Part of a small language model's weights.
Size: 16 layers, width 768, 8 heads of 96 (2 for keys and values), MLP 1792 SwiGLU, vocabulary 9389.
Architecture: RMSNorm before each block, rotary positions, no biases in attention or MLP, untied embeddings, normalized queries and keys.
Training: a variant of Adam for these matrices, 775M tokens, 12117 steps.
MLP neurons of a small language model. Each row is named by its layer, matrix (down: output weights) and neuron, and shows model dimensions 32-127. Each number is 128 + 32 x the weight over its row's rms, rounded and kept within 0 to 255. Numbers have three digits each. A neuron's up and down rows have the sign that makes its largest values positive.
A block is one neuron, or neurons of one layer that tend to fire together. Before each block is what it responds to, as a language model described it from the Wikipedia text at the highest values.

Description: Table cell values. Short values inside pipe-separated stats or score tables, mainly digits like 0 or 9 and letters like H/A, occasionally word-piece starts in prose.
L12.down342:107146073178156149126160143137172173152100143125120124155113080134100123149102110205163084142118124109075116135068097078120171146184131160075156121087063099102066182111143204133146178131190102104092159125155091100098178134115110107177177128118165153103122159130104120122098092165126118079

Description: Preposition "on". The preposition on, strongest as sentence-initial On before a date in biographies and histories (On October 11; died on July 10), also locative on.
L5.down146:109122106111107109171149149074184089084139166097000160091156120120119119132145167149042112100098110120111118101131112134137113091171132095100130156185133131124153157112089067124148208137119096105125109167091092080146083099149099176103093096162119124101159094114181138077070103133139209116
L5.down191:124120162144187137141124140155085103164108094058089084095154164116105145110092177125108157150162175141169181207129085150117157128148172157167133135157157158137124091141132168081115141148145154135108109096080113183162069131167154176146118099069136139146144147121082143113109126134137150132
L5.down265:158158081138160153092142090140173110087120169126000134121138113076219089080095164107101162085102113161110137136126088079142153074154089079188136071173155128167127120185143111054105198150143119129060091169087120158111123122108128194159138182170136161094135157086105107109093141095126103145
L5.down310:118128148079088135150110124081117121088157110103000089144123141117122118091077156121104147079094135116103126135083131144094206104138129104116102125150135119130173110132135139152117132094111185131157113097073146127147202128125117131125114104119062171128105152118134114132135173144165139152
L5.down349:143170195155145160103098101143130104157128102128255145086109100101097104112143138173108146105155069169142121138115126139139049138103118073053122157114081125107193130152110154114159069157104140184162108104124126130130137112069174142095116094135109089109151114036099147103103144104153139108
L5.down454:152130083129173108129159135178116130138103110116000184118143153095091124145087122141074161131113102119100167139144092144075089129143098121131137114202194141129179116118148112104083182123168143097123192105109082111108105150178084153146144172161119177145093112085105145158090133154137104097
L5.down462:045130135095077052168127165202143139077102134156106149135094155160142085096104135087095098113136102088160126116179112090130121102193151101126122135126192132153115149165168119106076163094139148122142148104095048170115135118146123156091104080146127131151158122172132138083131081126117119152
L5.down592:083135147170109139113105064178132142100143137151000165124119115101158133180149098109065079098068146098104138096162141116147113080114129086151124174161123182140144129143116139151165155172083167088089118111166073133133143119167145125133097130116166173124153128170150156113147135125098158118
L5.down652:143127182110069124108114118156118213101156099139107152135178076117085111082101098113103106112166110097093086138130133130141117168101110098132100106120144146082108130110176163111124147079099116065178109100179142119079184110157136132118134170078129133159119162149155134089066162116176115070
L5.down950:159139078177082151121104150218199102082145027117159088189148082133125149136143086119167149125076172085146111091114131099125115161192148122075161108116125095089161124132111121161137112110144157137143127152134120159142143111203149106100157134117171144151139102121102160168115168101143105157
L5.down992:169080092096131130119199116108155158073153048142158193106115158151104107109162129150084118183099149107070146154137104119086128109115114120122178130132136102165081086189158123119126101112202125086160111163167122096104097095105105124156142054170148145104136109108136191072109091133111163109
L5.down1085:145098183113142103125149075075115137078150167146111148119160161152113073106140089192066120139067169088148041113174106131131153126113106134165149139174097185111162108146145145140169113082133101125090164202141087118147125136129123117133101103145122158149123155086136117131035123107125182175
L5.down1333:093108160110087145144132121124149151120127136121054105048128178160113133122170109149138097109124114123141103169156106134179095087135135029113149096138136076135106196111135099123147124186128121115084160110128172145114119173084118105074159191152136130079110091115152165146184096159087076165
L5.down1544:143096126135171087166128175125162156114094098112137128132149187126118172126196103079097106117073114220140162131121089118085108120101084130111108135128111138130103164130129129092098164115177091078131099130099129133122094100115095166106129037162112135085102061149140222141098138092145135110
L5.down1565:144124109078154044170119096171076122115121165085022143145110151159152087186148154137110095139128123115121172161107144164108098139143121146147070133212137119201106182167159141141085184145142084115135152083156136095120099087073142149129133133123077145118140138086110123164119163114132143134
L5.down1603:081126143136155096144158110197112123087099176129060137124191135107144153089136150162065150162158110079143255106137126136072107145140132125097099180136136117093089172152146114186127104152109128127147169097200115158106069134129135088150103163130122153089035137141159090130125107100150174109

Description: Mid-word name fragments. Short subword pieces partway through split proper names, often foreign or Arabic/Persian, such as Q-ad-isiya, E-z-atollah and Abdul-J-abb-ar, mostly in tables and lists.
L12.down1721:096134146107181139160107122134187154129134168121134146128122149170104123088132156069131125082105152095078130124099089124057100216146197079157130190148138131103121126145127091194131136104121138120181155115087120205142117096173116134156128116191116164114120136111110203176134195142083086089

Description: Opening annotation brackets. Opening square brackets right after a title, name or formula that start an added note, as in 1998 [2000], Takahashi [ja], [live]; weaker on word-piece endings like -ist, -ah and on work, such.
L5.down59:151143154123090140122087149102111171120125130124045057114115095075137118097125163153118148128103142090131112060152143061118085116129069195202128167242135129113082136171129108122136131124085117122113197156097194134133153106104148140184102175099091141075135128094126091114115144097111138095
L5.down67:121087088112130154075124109086137114077098152094000174124158122095126138142074130132115126127049157158105115112148127101115135123175166083137138085238083142148097174171115119089118184170120144101123207104168161131148115106142147172100138122152105136091122062119123145099129117085129098093
L5.down263:126129127168086073087128117158109128095117157146060131136123142130136121136110154202092107175112134103096160124058095141127094140129210122145094094255130132130120120142139131119098140132144075147094145099109153077153186164083167158093101120093097094112089123150163126119131189141122156143
L5.down376:134112125107118114089127105154128115115109167100000154121140129086159119109102164154128125125084075130120122142149106144145117141089108091080125108254168146081136157193166123141099128141130119117084197103116176096123157134093111096167105119163097140125130106161104159132157154133094134128
L5.down423:088069120110144085092126164066091086140220096140084138154166137127070130114153120133097114121091110088159126112171174081135113106094105130128115077158096095140113159097118112129148121139109073099079131101117171070146134149132114107089128157146174133152114204134171127142091135111165109084
L5.down488:149169137191085114120082156115126115068151139151000149169157114178087101085093084098149192108083183109127126081140127090184112114186142175080101132184119096120129193089102105162118137057151185159155105137078120121127150125119097159134137148079120139176131152146169130101123092148136193153
L5.down526:135173150078112099118166185112132106096134144107010119113135196150139144157140181132134091138192129138140104100176073114137062077117156140137161095150104165111143095135141064127148206141135075154153137127096119123166077104167150145162171158141105147112143064119144091173159150127142055091
L5.down750:146160096146169125172158075140119178148183126116022097097149095135153116149117098112131138170183136119106095090108143108167093098094120127111124186186110095064131075117099132122137109136131126102140176123131186127159135138088188092145076150074155119121173088113078084117165109112111065157
L5.down863:078150125136119126068141110141108102099127186171066154178168130117130137139197123186041113168171119129094154173103127127124106178176123085156208097159133109093182085121146174129145073116086122114106121066084084148130158126161105156100116077113159169129142143134118107135142162098097159123
L5.down884:115077146105092118115078157165084109160101183145149106135125136197159126153115138111132133153107076114123126129107150146115125103112133115105133164112173159170160131115151142081120112146118129179163125118161089098130184093178136110105156171140128111133172138141170057100102138154126113063
L5.down941:135086128128127146095120160112123119087151090128061131169160111122065109177101113093092183096159199120179115110128102111174122156151137142127143098175151119164085144068112104132134165106112183145065104201095155120067082124051172151159114120151137108171108132125094109139076098168092109150
L5.down1152:132083127089112186133061078119108099122112149171000142141121104130084170078025115147166115157052115086179133060181100133156153097162170109123173110171144146163172149119163046128112149088137136128153219086121093099086086132088121168111108182127088146113108127152092121146135114142173149177
L5.down1302:146115054113169135095151124136123101161118197043000130120079165136194144124151135135116090090094095138133096102154140124132100080155099193165168128241087129100194119168157091092174161137126148137141124107109110147143165099162099155123126112127129159111089210174145131177146060112135117160
L5.down1315:136167114145149088182106152160136085085187089150107146150118130124120103050119109097155080184118165084168160179160109143082157161138153112162131122168168152140088082114133160153119108130141087066155075105174153136112126127057178076150198082196087144125127136183156095134090136136093098077
L5.down1531:126084098105080047143132143133099153101150172122040182127108127103096102184187127131075168159059120171062102072151042141142119115059141166150126155161119086195170115137150082112144137137073120106106141119108034089102137133167052118112059128126076147104138101163121130158107141118141195124
L5.down1671:186155132135191063129094097129148130106192155116000111176152070167170141085138101145048138104151155107145092132128094060154122132095163127142123168156152143188081131124150153120100148140099110165169172113106144097104084101104108169133148166197117184142146131128124102134129126134185166147

Description: Table and list punctuation. Punctuation that opens an item in Wikipedia tables, infoboxes and lists: list dashes, opening parentheses, first cells like #1 or Jan, em-dash placeholders.
L12.down1018:118177106131156174173096085146146112079046099174227130080072073132119119147097141208179151101123107137153135156087127077087165092148087133137089099124156196043166108144115105120114143110093149103092174112104188153130128124152155146140090106108098101163112126172117137094150126148089111183

Description: Subject after temporal conjunction. Pronouns and determiners (his, she, the, its) right after temporal words like After, Prior to, until, Following, in biographies; weaker on surname-start pieces in lists.
L12.down826:144064119169112095081184084099105152091125103111050146165114107112132068128112151124141060115119132114150014126095096177099127096138146137154150153176159123167145118148116133111122102169127121167140123140092139150115166183096144136174116138083183103169052158104152152164111138125124155108

Description: Mid-word fragments, esp. "z". Word-internal pieces in the middle of split words, mostly "z" in foreign names and terms (Lo-z-ano, Kle-z-mer, Nie-z-nański), plus "ly", "k", "ed".
L9.down255:073151137080127125117107083162202122083151149162093160158136147141166064092157102073080195073149146104086094108127147148098132097093163143153093150175117111140137101110176138143113149216095159069131122083135137171078096110123172086080176136138150178150101117119116172132069126158092085182
L9.down470:184124167143103128128109101147157197104107134088226142112091111176120212160151128093161129082104147145151131108151174207148123110111129104125140148096087110131113141120095119145079154129063138175145169160129123202086134082122143123120018156127137122076156122100172127137065211081145133143
L9.down802:116171187194146154138128119173150112088182108156179113062174115141139165122063136083183156156123088078057147089128114125113126104071168148142140142132113148137215105163101120108124142123121090163120185143121062180103090151142097135065177131107142090196119145082124119111159159131118164163
L9.down1619:136126132132118149128127131135087110210092132114126126150189151140126149158177166136120115147136114110149143150053148131088151149104120123145150121077134114204169111175124112159133136125230128127092113124138145093195090157141112134119146127184106117098159173137138145105148114217071173192

Description: Clause-initial he/she. Subject pronouns he or she opening a clause in biographies, often after a date (In 1921, he), plus word-initial "he" pieces (hearing, heap).
L5.down110:121107079141127125127157104124074086153100147110039143134120154178167114132123137102136124185086141141122102133152119132112104059190143182123157160193049144172127181172154071102106142137128128127156140115123087159161138075147144124136097108143105121100117127178176105132085094108163182077
L5.down173:119138165110093106120191159181140103125106093135221108101181162126129098108142094121074142114123169134075145121176094137154154170120084079185128092154094098091115119113080117109123119109099158144137077135134143078150152157171140173092170099131105151124148134083121153174101148115086128144
L5.down188:119164097157140118105151150204159065108157155130139136169092159133148133115149145176189124111051153107122160159123139178153066108142098081140112054159115170046181165102130132120137125204134159091078104076124178153099158121161135126194104138177151148116099152161105123160144145126076046072
L5.down217:146143101142070132095175144067186152133118142114106188157205154116095149151105108116151145133153148148092153108098161126176181124128152090158216153195117139164144197117176086158121127182104146138131135163110098137090135140134166122146189171137146106135120112087079129156130099147173168145
L5.down222:113110092163129106095168121136123083103156122081000112171140077133187114136121130171113145144110083122120107097130108125166105067097130124080126146193172117084137100157099090077186174098150131112121126112146121112107143157146061183089152098206136167112103133120151163138074116100102129059
L5.down239:138119103150110167108134110095083118119087154154148156084135164189137165127129145155091164121113146129132145097137129068148145123125107158112155144203110120159120167049094161049145132034151128149095157151117099134143106120129139143119102132148128182178130053105072111139106108099140132122
L5.down367:117099131112156109089177127166141179073100164106000194090129079129158117146133105127131116141128138143112143162171106129125093082129108120137096122232207118113151126136171122105136142137127188097195176086133137145172137126127126143083115086118064156126156174102115110129150116150120161144
L5.down602:125072103092094138079186110167139181065164156113153152147074133115149137065159166127108170135085103125099130127066128103159111077160118109163138117180162087167139117109147150160165125157116132153125136171145075138080138113089110151010097148083100107075155156095103161115076118117120090134
L5.down747:118130137153112131174141104143068163156153100118242131141091103139150108150171138137163106136145184099132094144112124173052160090090122104115098153073118133153130127145135082077166067134089133121158120133112176121120155150124159174131159121084121166106157150123172093141118115166137151120
L5.down871:143124154186157103118141074167106155051138176091000128153119122137114150145077123159109117208089206125131174169170059102099095123177186117157155128247110182133142152196123101085145070175110135111130159111120130149162126176133120126134102069149141130100176144107118117137087189101135151104
L5.down1171:128156115096185139142113131119073096104131100124059160130145120155134123128192117050125076145118109105158163169109101121113085125170165125150086162142182167104129104165116136133131161161154150125148097155118111147098098158085116091209105103179099150194063156125112125054112073144189170119
L5.down1553:148142132163143164102151106105113058099115145125095136086158114098136074147094098144133117120131156180145109158129180137077098114135185124129127076057137109117104103192153146125119152195140172070178162146136107153113125179109092191115133113128100073083106138088127162089098127163129087152
L5.down1593:136091158138146143098140144078108135158110173139092077181097144114128130100074169142183133119162128112074125104131174090110135166155140157192103129197154135130168164145137196105103056145129120146162100150111067106129112132103156083094136114172146120158122176150174146141096127145153138120
L5.down1672:101155097148134182133125155087133132147147129139158106121092107129091126187126081096199095082117164159205189136137141099157123065093126147117096116078165184077120081114112132095120112098154126101095122108131159128106139132167131119181104134156086174166085111135121162164102147105113084070
L5.down1685:124080118128104131156157106158143091088119140141035128133127112133139179151100133144127179125109135136068176169178100143122090126144166151140118113191169111158107187114128103162120157172163158112102100111140147126086059110121120158154114143085118111145168109089161144150168113152140123166
L5.down1786:152132143132185165172103154129123109172117159182177152113137143073070104128120087154148156160075147117156131139107120092143153069113146128129112117119119202120137107132085192123161164142113204165125135122125120102123106193123099137151123210185184153132109142169090108138097118174108123091

Description: Broadcast and media venue anticipation. Function words and word-starts just before a broadcast, screening or performance venue, such as appeared on, released in select theaters, live-streamed.
L12.down548:122093148148087205071134088100121126126145114185059130166137094135125118112184120081053118125191124158103119078110147110136116141090128112153105139179126187173086158101131183164146186164122135146124142165106162112149120169105058141126151193138146173103108090107126086173116115152138171097

Description: Early word-piece fragments. Second word-piece of a word split after its capital first letter or letters, mostly foreign names and places in lists and tables, e.g. Că-lin, O-ltenia, C-herepanova.
L9.down25:104108096125122145163108121201178140175123135131158110142171177101136133165057094155175111106055148101103143080098104144171184167128120146082173147165123204112138172169116128169079134166090115130090096066127130116153061152126141127103130143146115127141147162148112106106128097043172136123
L9.down600:111140123168114065124080157147169149105059188177150120112195120168089146102113066068175157150168198132131114137114132153148152122141139127112154055063115099144125135181097127091128151104092123109168078083112104160071026126131081182043151163092068151150147127154170165127109143144126160124
L9.down654:123115178172091126096093112153170171127093078141223116125105113105153130157178115153109149144079104135171114167106111142184127175121038085151178064067118078082058075191112066154167152165154131149130110108085109152091142131137150181139158159201120181103124130132136117086139085180088129113
L9.down1707:055136107133189108139130105135126077161153129124135125168160148082083083175139114177102115216116140101124202097140080134089134142135201112094122139112149115160144150181081090112106091159170059069083061103131090143165124188131148128058188083042123116129099091229172117113085138116095125144

Description: Word-piece prefixes and suffixes. Capitalized word-start pieces like Pro and Con (Probably, Prohibition, Constituency), and word-final suffixes er, ment, able (spacer, volunteer, measurement, vegetable).
L5.down141:107156163050119148110108064113103134162118124151165085087118109087100131124099160151099124154131151131133145122102130118110141104085104169103106154148133115130153122119131113111138073087097067116181155117141112135031074066140166131139120148109142127113115085110132141109140097137068150158
L5.down181:138103108079158138090149102177150128114152126178132144152199062133154123071104140074129130159111140117092135158079119118156107128109086074156169108116137119118144152143103088105153189179117118166110180086108153127118072139084138091110107164171104161133181144111127149109152104122090088080
L5.down304:115134161124168151151095134116107126106194138101120105125083138108103122103097108151139136115103194102165141079150183113118080155110142093128177164144177139129168114146110121137148154142095102165113119171170110107145106100117161153117172147129109117154106132109118137099117116129168115178
L5.down419:166143111101085137101123099134108086140137178096028141147148146142113164083122156121168126114149099143115148087116148107078143114212135166128122122125143169136093110145211126100130117166113113085150200131089141103108095115157083136110062111096050143101160158156167071176104084136113151070
L5.down618:194149094073156143114116123150161168089141159154119178157112136167162091149154107126156096097136092112075159123116153097142154025130113154133154091141153176149091104095071145124105121142172110138145179126135103110127152169133155144119153164166122125173133173120123086096128160104124195112
L5.down624:081217144083165165114127148108098104136139145175140133084179124147131118090150087132109098147124130100133118123188160121148151123069145132097110109147170149154156126154113107152103120191174169062147110089128102133176096172148101169097147174053184140124117123160110120134122145092112126095
L5.down663:148106107130110182044128194148115157157137142094129115075090125122103126143173107127131110092131172146128091142132153141072115074173139061079109181159180112179130091203168125099133163155153112137140157151135112166152121111144126142068086123174043088139108112143116214135113110109156107115
L5.down881:148157148194124134130093074175178103136112197150091094089156121120173124108138158160142135112130124158178144111089126140083122090172089118095133091114132122111117109147118129114124155166177136086180105179104096140103163159185137104109144134111082132130166133099097179144132154116141152128
L5.down967:133138149098138107141125074096172080152112162176141103171127172164155189145133113185166145191121175172104091154156131093089110149109130168075097095109105102101113164080134151140107138168099152067037112036101125157106158146126109094168086116157134131039163175097112097133083118148136092237
L5.down1217:112163091107133160123115176122136094134105074184158117118139169151145151163092182140138123113095082123137095156064116116130166142045174193113124147124193143098132119090174138112165111133140131105163135062141152081124138118163141198175113109093173120074063158131143122122136099132137045124
L5.down1348:142124165071174153087123179154112138171114144164167091102120112162127155124151111150198088179093087156143159156130128113109115099165163107084158083162141157118158074167121134093127124030090191195161165131141171083097104145148171133107188112127131084086115111151098151188135126109139129145
L5.down1409:128074128139104125120121085114098120111116153055000165186158168099169115139043159174109146131103135125137067123100131159117154094178104137093134077194220104156095148148134133124129157138135120117144124149148104110143089163206091100155150096138113153058154124146122119184165135104121113104
L5.down1493:139091147156146173141160146114125149116187104146049120152161166161195109090075128126150153080084200091110119162160091179178085136137149059120103147159163148143171080084093102099089153108116166125155120124157183091155135175103129099102088128177115137143138153154157150068134152100167187140
L5.down1542:089097193112137124154165146121133117125115106124207135128209220158155193136173107133077182105170126111192072076156089091162094162128190152145119089063096130240116114149140107177163149115136128105133154116181136053178178137067119194137138143150130124076112182171153091157127110176129146174
L5.down1703:111149150111100093129175069077167070175148081140113089168135095151161098173180085116083121086129105169118131128141111140172106125102157099130143162190114150133083108176068114103120152141146072146131113107176164118150097162146129208139099189107151128110083162118134150125097147170136099128
L5.down1733:133191094122121111114183132203147170148101132104105139109074140164080110142132091130211096083116176164095155089131172127136095152113159144118126154116120064118098087076142099133214070104103120119128137100098170155145106118129105143120158185163128126120116154151123155132122124164126081110

Description: Mid-word continuation pieces. Second or later word-piece inside a word split after a short opening piece like b, st, Hon, such as st-air-case, Hon-ors, b-ases, st-ress.
L9.down87:152043120162163102127141112129125091128155141153117166233119122089121172105094108116141107085200130147121096175166093137141159063158150129135163120118086107076089130147138138188081119096150144103131175128086149146160112177139074087059197130119146112125121136106135122126132102096142127207
L9.down1268:105083132105165142140152077147104081099143109099233099192167153105179105089143116088157106155144070131121147095118093122193082085115114171126149071107132069138062142121089134183102108140132108147132111147108035112134130135122116081167099150178116101139157165132205123136108148117099130133
L9.down1680:145143078104132128104141111113105062115192141141131164173104114134119154127153122120179066156133169139169093141134122099116152185090144116206168140120119104101127044125082126116129097177120098083157152109151136140075133168167107077127097099150135147156121052131161091104128145069122185146
L9.down1713:086113120173127171139105095158173065132143078137142066107111059135149077124149113139114105111150096105123144121096072167197161137060148100120143047182137115133134124097081142110115100140127122060154100159109108151107158055143114115150073108120218078130139151122117098079035142135139075138

Description: Mid-name word fragments. Short middle subword pieces inside proper names, often foreign personal or place names in lists and tables, such as And-er-lecht, Piet-er, Iv-or.
L9.down347:142124109097114123162125127051139123107098122086061159118109112175151130132156155124114152103099191135157143114143144037122114185167174122145146163139163148174117120184167157170132095147110118153122155120143143102117155140083101146154101157151139103137081069146132093105131089126080134184
L9.down804:141125090104074110124094136140117096144154139095220135038119086146149128113180135133113102165192112132122151098104106136089097142090076173132115119086087128136090130102084103085110104102193130151142163201093142133120163167091186149179135070132160155095147182068148157111141116110099129122
L9.down1605:144141118193048153182148155129163171077080105108040174110172142162145158094094121156181154155064142113128116097126133202153104070175149160180124112071112115139095114091149147128115117135079175150091132117101103097120145101131130120160053121155141204106131129157202128145189120104107133124
L9.down1658:169118130149127103119107069134168092152186116105217156122179124103122113143078164120081100110154106115171163173132134167192086103104126158137134185069178123145078102160154110117109116107136187174130162123096151085097119098160090094105125113128123147123146168114118113118111113115151139114

Description: Sentence-initial time prepositions. Prepositions opening a new sentence or paragraph to introduce a time frame, such as In 1869, On 29 June, During the war.
L9.down440:127119189112105192078162160120150077064138121143114168136148119130182138141130151101141124094134130133131088160159132164126157105110161148181128160181162080150172159066132156161129114138162185088122098149103109112082134152119132155139109162140180053129150102108143152182188174145117136140
L9.down1384:103150098086150110125088078147091144143147152078000130184170071177158127105119116168102132132097100196123085078131115088136099106134066156095115168163132081147157116162147182129149105148121124114152143134177168121090108110150133104143133152089131155076140140144095126136166115120115135077
L9.down1781:090136139144117186132129146175085166111076174096181174140125123112192146102145135168165192161125142094150107094115129139104138103157058124118106139154173053101139161097132130101146164169107194064172125152115147087142150159129160125100115137145143140113057126111132134134132108064133158108
L9.down1782:081102149130127167124125066119112158044115153103118181182106129172137085132130146077150126131113175110080141158084093093124127152140136067114132123141137157188129160107110114125116160141129108088086105125123106139101118110118172165102124102123109093101068079098182139099157132143129166135

Description: Zero table cells. The digit 0 in cells of sports statistics tables, such as appearances, goals or seats, plus mid-word fragments like shar-p, surv-ive, forb-ade.
L9.down247:144154115118146109141142067095077105147111098119192139172126116133157119139200085127127096165109161110110143133124122068158141172123160151109124132100134101065155102092067150149184098104084138090127075139191166113179105166139111074128136159080089177146128159131175116089170128143161066155
L9.down355:139169190180170175121183115066134146076196124102150170100117140125148113120097166141176135149125139091168133136108161150116142053137186110094097047131171170124053130130138085128130141104131142170127096120094101143151144131103098181121114135110136035133194145138176122167128169147116153069
L9.down377:087183138120104076157124159166108178162093164086146142107125110128167101130140161188133134133141101117140170095107078139121134110135112071061204179171118098084059108060128103132125172160163198167132109134128156136131121143165151108135078094164110117112104108167113170115143145079080177123
L9.down444:095081089108078188115092106103077117139121098107078074151045091084072106129097126178175073086126126113129052190141124172131096097089132143117196082165080142122103082186156126181154143097082128092120144105131182105117095185113125127154145187172109165168119138159155035212102066130122100105

Description: Letter z in words. The token z inside words, mostly in non-English personal names (Tomasz, Mariusz, Sánchez, Schulz), also analyzed and oz; weaker on scattered other word pieces.
L5.down0:088133139127203143138118130107138114069131115158164158094104084099166062139098158218134129167062142129123161069159105073168145164096117155102133089126147126158139103145094136164131165130098173137155087102076113106131156092114080198111103199118122105148142088067153163130113143184119165122
L5.down93:183108135131072127106114159120174140125105080163242108111143117119153135089099190060108072117194128160146160092116109130111141152131150146123155168049145132131121101194169154060119026131150178133142136141141161099145158122109184145131140125068144083135165135091117093119081093151167114151
L5.down122:134159112107124145132146209104033114121140137197210163075209184106110072112143140127143144204107066151130115128159195086061126143106155177143117165095180153077134113093183104127154125141204089096089127140124109127115078144146164096097118192133097121100140138182114120167109094129133077122
L5.down267:088101115161166174125180138131142162152078117188148153123094122125117106091140179115165118095170042134158122105115146091110199130054116126179112104162139123160151165193169084101122200109186105098132159131099125156177155187085120183062098161158135049134106163120094123066105100152126159156
L5.down782:102118062143174168159108127102109160140194164188145096083217110181133129189180080128091120133135110124181139140120144098133124175078085116136178107147153100077111133173132110096156071142073093224086137119094107043116143070111141099138098147081126061134124097152134146068124132056104169162
L5.down956:099122135128135147173178156091119172142117130069090131121140079114142123030141136116151122159047107099109112126092104134120171164147115127148095086181111172147161080178113074175103105107144112140062180169171124138126051168139142067063154114122112147168120110168185092181141082121157099093
L5.down1002:100127092093149109197089083191136119125113129079061089124124082124165182177093128146130150135099112138096125148162151089133120073100071144085084138202136136129136088108128150101104110131136121124092214165151102197099190119127162118100160126146146159085180204069137166160125120137186128112
L5.down1313:078058150151130092104119107153098091099110138084144110109095170135148148160148168107155152141110082087135130104135150133143116109124136052183123111169174088126150130127167049139131126093172177146160123099192098179111119132124145110120177092082125119129114172105151183091135185108151133128
L5.down1402:128136157106149129208094113110191174132141149098114070158178106199117110127119137136041153121071068128108111156134113113157085130170088113117157135095104136119128128141108136096120153096076123109185175103145117128123113135140100122114124128123173144136178101110108124157141132145174216144
L5.down1462:162104120088138146154127104178088152126148153133146106124174129147199085078156159148186136125126191136100118070088161106169175132152144093132137044130149083127095137146110157103115172110040086183202141199078113112134194139092112141080178088115139152114125159135129171112102129138116064135
L5.down1469:129109149133097078117117149108119132111111196114000150131177121103145126141085217130111173108141199130153147139139120129078129134141125159116157109253127139158057143189137182180123155149123108179078106117092134160133154146107139169099078075117138149151082099132164116133131147141110143078
L5.down1518:142068130130133143101154103106128050164127159151084131105145100051129117173171089141116178112143132121184172118135175196146117066190127080175089163118091120157101136112147129189092136158084140154160111120120095154123054055119122067140087121146082104113115114116120184095128179096116088122
L5.down1597:130085125126115160126149160117154167118160108047000193125081094084121080197125175137104101121129152127099116205119073139135086100084079125176117144188065174175118119125154097120150159118160138085169160096136130079144142172163146144093120148164128174131141169083078111184098088112221145136
L5.down1640:116138146126091163083152145125071064119128082189135140143075171133112101116165123171109145133134095176156152162071111051143101108178137144126119104135097178202178143085112068139133148160092159126136066174140118148150131147160097152093091087097134112150145101190175155176101155149118105122
L5.down1731:124175137159120118142115115122098135052141186076000138209104121105163129177094099110072112184121124168144110150128104163126144134191127130137130116230152131118139106124154098099117144149140134117150131119101126131121130108177064109108078150152075144133136094166141148103126169117123192101
L5.down1765:164110066103190121158146162158149141115117132143057152153105175135139089051121104104186109093090078122083159117090170090126150063173147199133058202133156125117146125080193186131077109100133119132134202090175096133103145130122098130117132100127099143127124105137149133166158145090129137086

Description: Zero digit in stats. The digit 0, and sometimes 19, in numeric cells of tables and career lists, such as goal counts (0), scores 2–0–2, or years 1963.
L5.down41:117123099096120149128123072129082080166086161149144110096080106109088149143146118061104072069146141056090121136127088110125117099110160099107083144125134087108119160160144123146164091163064170170160173139158133109112118152083085093141158130103185069194108150126119136160125078094117139107
L5.down145:099141165061123153153201157135127114080082150132033126137168091148184168130127120127122084146127127100108151119125077156122121142172153167128146187147100185073097086155113084140128161140139182058168148098188117120083134116172166196107107129144111117158151122138165157132154096093085133103
L5.down204:128139061133151105129153114136082160160105116126115107162164102112108064151088159158148174105169107095136091083117109151127074097167137125088167201161103124035143144151146155126133159155177147129082122116094100189150080139139178098141135094138118097141128065102146100141083152198114137075
L5.down261:163075113170075166097181146133131161143091147122070101171156063142076166065117142130148185174095126160182138115127166118118133076127106111140059124203111131142154146159120102224128137145106133118113225113123122112131142126111113152119120146191161113103133169166062168132098123090141146147
L5.down330:130058086112116098141153139090077161147149150114010102121182093109176119110085120116114137083141186131097112071131149109119141133154162161091139180226139073091126122166101110119178142068109120161107138087107091128147162138110142087149099087158087119153073154114119144142126139110135118127
L5.down425:123128092135124120103162146079103167147096138049074112095105184091145124089151153172120120032105141173101077067184111095128153115164102133143163110152118151149145115090158097137161137133200144117153099087149102099184164117161115139123119126092182087128130155132122139137127082150139107124
L5.down448:132146174118121101131145131148100118116131170116134128154166165117185121155120153128038110120101095094151200225103137104107151192127154008119081139092074070180168138114106117152151145134091081114144124144139130128123092094153117163133110109134160164090155166140134107112124104112119138101
L5.down584:137105098132077185138127162153137111093119186089113162155109142150170071123083117110116100131120056083195125126150077179090165138094105128148078065166107165113146190132125146135139144154118162105135086169127167180195187115115110150086127147138162125150142077119138157150130090121111085109
L5.down589:158163121147180163106125133144209096154196162082098138149120114102097173087177133122075085122107107106090193176121070136115128152128082115161131143173186114123141162139126088094171131170144099089103119121104095153151151082110116161127117149134122085136112094098169146138155123128089086165
L5.down860:173122103166178113123163191133154125127165121190121145090100103063170095108097175117072094109087074121125117149146135098168099163123106088113139174129134148130137145178147099102141181091089065145111142151129106115106097157147102154113139115142105146122090106132175096159174136167098168069
L5.down1027:175139131137190141136147181100160174098155127120085102143089124115100086129069169071145161152105131149149105177107127128105161127109125060147138134093130091106152112107069137104114174156069130113108104151150149158061087129115118068133103116141143142151133136152144200097136131160114181095
L5.down1207:102150148109082073042122121117131100142107136156135096108141121139129140098164124169131103140169138125136115118096085141086078172165103138186112138136164186197097087145079179160181160160097120108097146169086072092100182108085162158164093113102171109132101120059085182071150173142113116141
L5.down1255:123119140189114126163140149104117124071163128068000153150097190151120167138106108171100088167100121160132128063172039130119133088163130139147120116233129101115107097188198050077188154148104118123147156095120136156147122117141114119084115101141154159087138141138128171124102095140107150104
L5.down1326:130151088192146153123169109137143130101121193124092125117118077106177123104125108146108164138112164087135140118101088160120165157165133091156116142190154124079152150133173120102132137154177143150144093121111159136106158117090120129116130147135095099123108123123145190072100136130096119103
L5.down1699:091110104133133177130153147123163157101119126137000121174176096139128121161106099190100112121066142148128134092099078133160083144138140139104123161163139125166181142112138120109137159122140109099101192077147134115129088108102134149180140099175141144205187159118157154122132136063136134148
L5.down1715:134133114133139126137092126177146121099152089133000108163113101134096110181099183108077127130136159119134141106146185169201139120145110112077105083179098112153159118137101067152122211120109112094106129123167100100101132114132089127102124145080139126143141112038180114172119064139065127146